Weights of a small GPT-style language model, trained from scratch on English Wikipedia: MLP 1536 GELU, 7172 steps.
MLP neurons of a small language model. Each row is named by its layer, matrix (up: input weights) and neuron, and shows model dimensions 192-287. Each number is 500 + 50 x the weight over its row's rms, rounded and kept within 0 to 999. Numbers have three digits each.
After each neuron's rows, "fires on" lists the tokens most often at its 100 highest values on Wikipedia text that the model never trained on. A number after a token or word is its count.

L5.up742:544514539458523530526570484407471502436487441524473482501511455552518551487565518499591540487496495471533581476542459452357474569512505493475488444519479533480443511524503464552474485467594481593428489455587517578476521603472495360451555556480548518518497595432522460544548554494491526517
fires on: "g" 21, "S" 19, "-" 12, "Se" 5, " So" 5

L4.up490:524510574492415523558490535403422480439564582512453369465577494472480577461589416576605494387445454423575546510558567429378509538427509493468487463489394528424437487462505489509559486464514556582468528542475507466513485501465604515512482435397428572457432533407527534488521486514548483540
fires on: "-" 47, " fire" 6, "we" 4

L4.up66:538504496497556524489493425478533452468436527481541462543650474522497550470491463601487519459457528392504612623505477503470508582492471561469498470537412534504443437573405530505555438484456568566508434561442533475489559580459484446436496509375473463484512521419538559505554536534464513536
fires on: "-" 27, " Fr" 9, " Sho" 9, "f" 7

L5.up1365:573571479483442520514497563383342490497405591491481526546456425582452544458447577459582438494593515364555546458569573473548536424490499415458570417512484561563491454543491471457505428553513523497412537520531455459462534448469468588561531515478412501522557534439561503485543531447523421423
fires on: "\n" 46, " (" 10, " U" 9, " [" 6, " US" 5

L5.up1253:487568502433488516577551507424478455451458565542484553530433457608469538456539542538571496408415543450562524448453577429531505450486417473492586507453480494549495497452471505626487417472422397468427511603472511532455468528494508537536561472468491546403447475458521560540534546513580437483
fires on: "=" 38, "-" 30, "le" 4

L5.up936:511560568434495555539474467479499521523482466499554499488525432535456517475490637479580509535413467488478561522532467508488605535435468405482449429457375563544547535522595424541509453451442515576432473535548518510498600491502441432529499495420515551535464498441466487478497499481478480601
fires on: " |" 71, " (" 7, ")" 7, ";" 6

L5.up1488:532561470485493551572511440454488497422490487408493503648597528536467510503440407489520484508576529470484448492492475494491601475491417466428477563493506565465430504580496565601497427444484513465496531519498514438457475501540538540518589478497489491529513457464565533503430516491541537526
fires on: " is" 42, "'" 24, " its" 7, "s" 5

L4.up918:561503458461569353555511399510485462479517499456570483499494548489497532465513508408508508470511522495486490447565547453460561449423483508487529484531484631449413533553534498570554517523506541539623413431541472497529582587574543398446526522458527491516506532469490542547491514569485515495
fires on: " At" 16, " during" 9, " in" 8, "n" 6, "At" 6, "'" 5

L4.up1515:523568533501498411488483536468463493508509534489490543466587469510469489427404517600467416489463434480510544454483500454470560520550505458511509493535429400407441608466573502612484489379470488534527512553445442464500427476440490516470461450394471524521414503511549490550520527433482503455
fires on: "." 40, " t" 25, "-" 7, " tele" 6

L4.up1410:504591460554439508585501488521481538444361552488498476505588419458562493462504531559630491566548494475570559536502517439462615522469505407472465479469499535408372396526459407486490522553569439560524507553588534472559474460483506607408497546441490469514490576464541528541580514505517561473
fires on: " There" 16, " (" 14, " US" 11, " p" 10, "s" 6, " Conc" 5

L5.up261:512449413474440510544532489510499569411515438509481433495547450553493548478434530559586517555560478483514504578517378422431587447405520415497471431564484554508441492460534496507498513538446424520449482501570500527471478587545508511343503520428501507493473453475514444409515618351530472457
fires on: "th" 23, " second" 10, "a" 9, ")" 9, "rd" 7, " one" 5

L4.up1165:544468460424458413515517449528488537433492518485503566530550535590435479473527515458545501499465416498470438490571560542536603476532493433474480461538505590547392514541429465498558441509493500512588481547491460488475517509490597611512461476426557509494536487487606528622521520531590566521
fires on: " its" 34, "'" 30, " their" 8, " her" 4, " in" 4

L4.up1247:561557502577537423456494486493424510400483502473558606561582433504487534437375535535543341419450539407563554526561491454551487538585510425475383511533519502509509465545551445568504473562413435498472498421487448565432445565440491592506479574426521412565549552454447516562525459447439530562
fires on: " un" 27, "-" 18, " mis" 5, " en" 5

L5.up982:474474497488541472498484540480580566514514451485440539540559539550467497478426474494500505461486521478567535583504546546458568548546537494466469563538400527460366559476459555516477560450607559590453455446610470407484504449526533513451431543490420485462422586455580569507492556439436558540
fires on: ":" 19, "r" 11, " (" 10, " ch" 6, " Medal" 5

L5.up1429:523535425469459537505540432466554473458527516466519503517485553542487538469529552522485601563532519457519548509498530489457547496425526472469589567588540475546487459464500445480505459478534544561565506452586424560539531523519481541481410580433529439494529419480538563462518459397539521572
fires on: "th" 26, "3" 14, "0" 11, "1" 11, "2" 6

L5.up539:621476460517422520516507490454420570439484421443488522499536434500460471498445517514501538516474437453570486504569456532431532409522516367476545450598554581515514506468522527470522475510439485572528597472436585481512527412543520541405452565510438499566439497491568470446545604552503544486
fires on: " first" 17, "th" 11, " second" 8, "int" 8, " debut" 8, " third" 6

L4.up587:564547494448432530485560437409433464504481451403574530464599485506376527501508509557454607512561540479496478558603532349480566487489606520432496484533503491556434578552497517482500359498491481498446535498451502519471517483544599465561529500391468483605449588473541463519580486569566555452
fires on: " first" 20, " debut" 9, " career" 7, " second" 7, " ever" 6, " soon" 5

L4.up63:505566508510437424449531572564481486484538551490450486541538525541447482418618507475595515533445569496584505466526469461493427516542489486428474481547512500416491420504563431507340404520459483452481466538533448504521512630396437486433547483422389473529497562467488493431471440492480482442
fires on: "'" 26, " Const" 11, " Se" 8, " Bra" 6, " We" 4

L4.up500:660581537529468496468531463393430518448461577510511508490521446582462603470429515517529529462516478444495527551557508519481521502427536445486410494453498526431495577471477561496535461428440484547450491494516515572448509470486506512489445549437493446493503527372520526606558546389460483502
fires on: " under" 29, "-" 14, " sub" 11, " Sub" 6, " pre" 4

L4.up663:515539541558444490462511459512440547409554518390558498487525461589490593457490474531523455450425499537567430525620489397509427547510475529495516425511522460554433458511443411588544454505445365551489431469534495581524537443446525528496467548453408442490439572557523605552518534460484492580
fires on: " un" 30, "-" 17, " Un" 9, "omp" 8, " unc" 6, " comp" 4

L5.up1384:534517494510498540541566489530591557545501475545507510537515436498506465475509554546573455529473451447530535462508460509434508532467495461468535586546375554487511429543491556539525510411521519543508464570578460494506567489575471435469503472571457503516512507445539405484456550480394503474
fires on: " |" 35, "ter" 10, "7" 5, "r" 4, " (" 4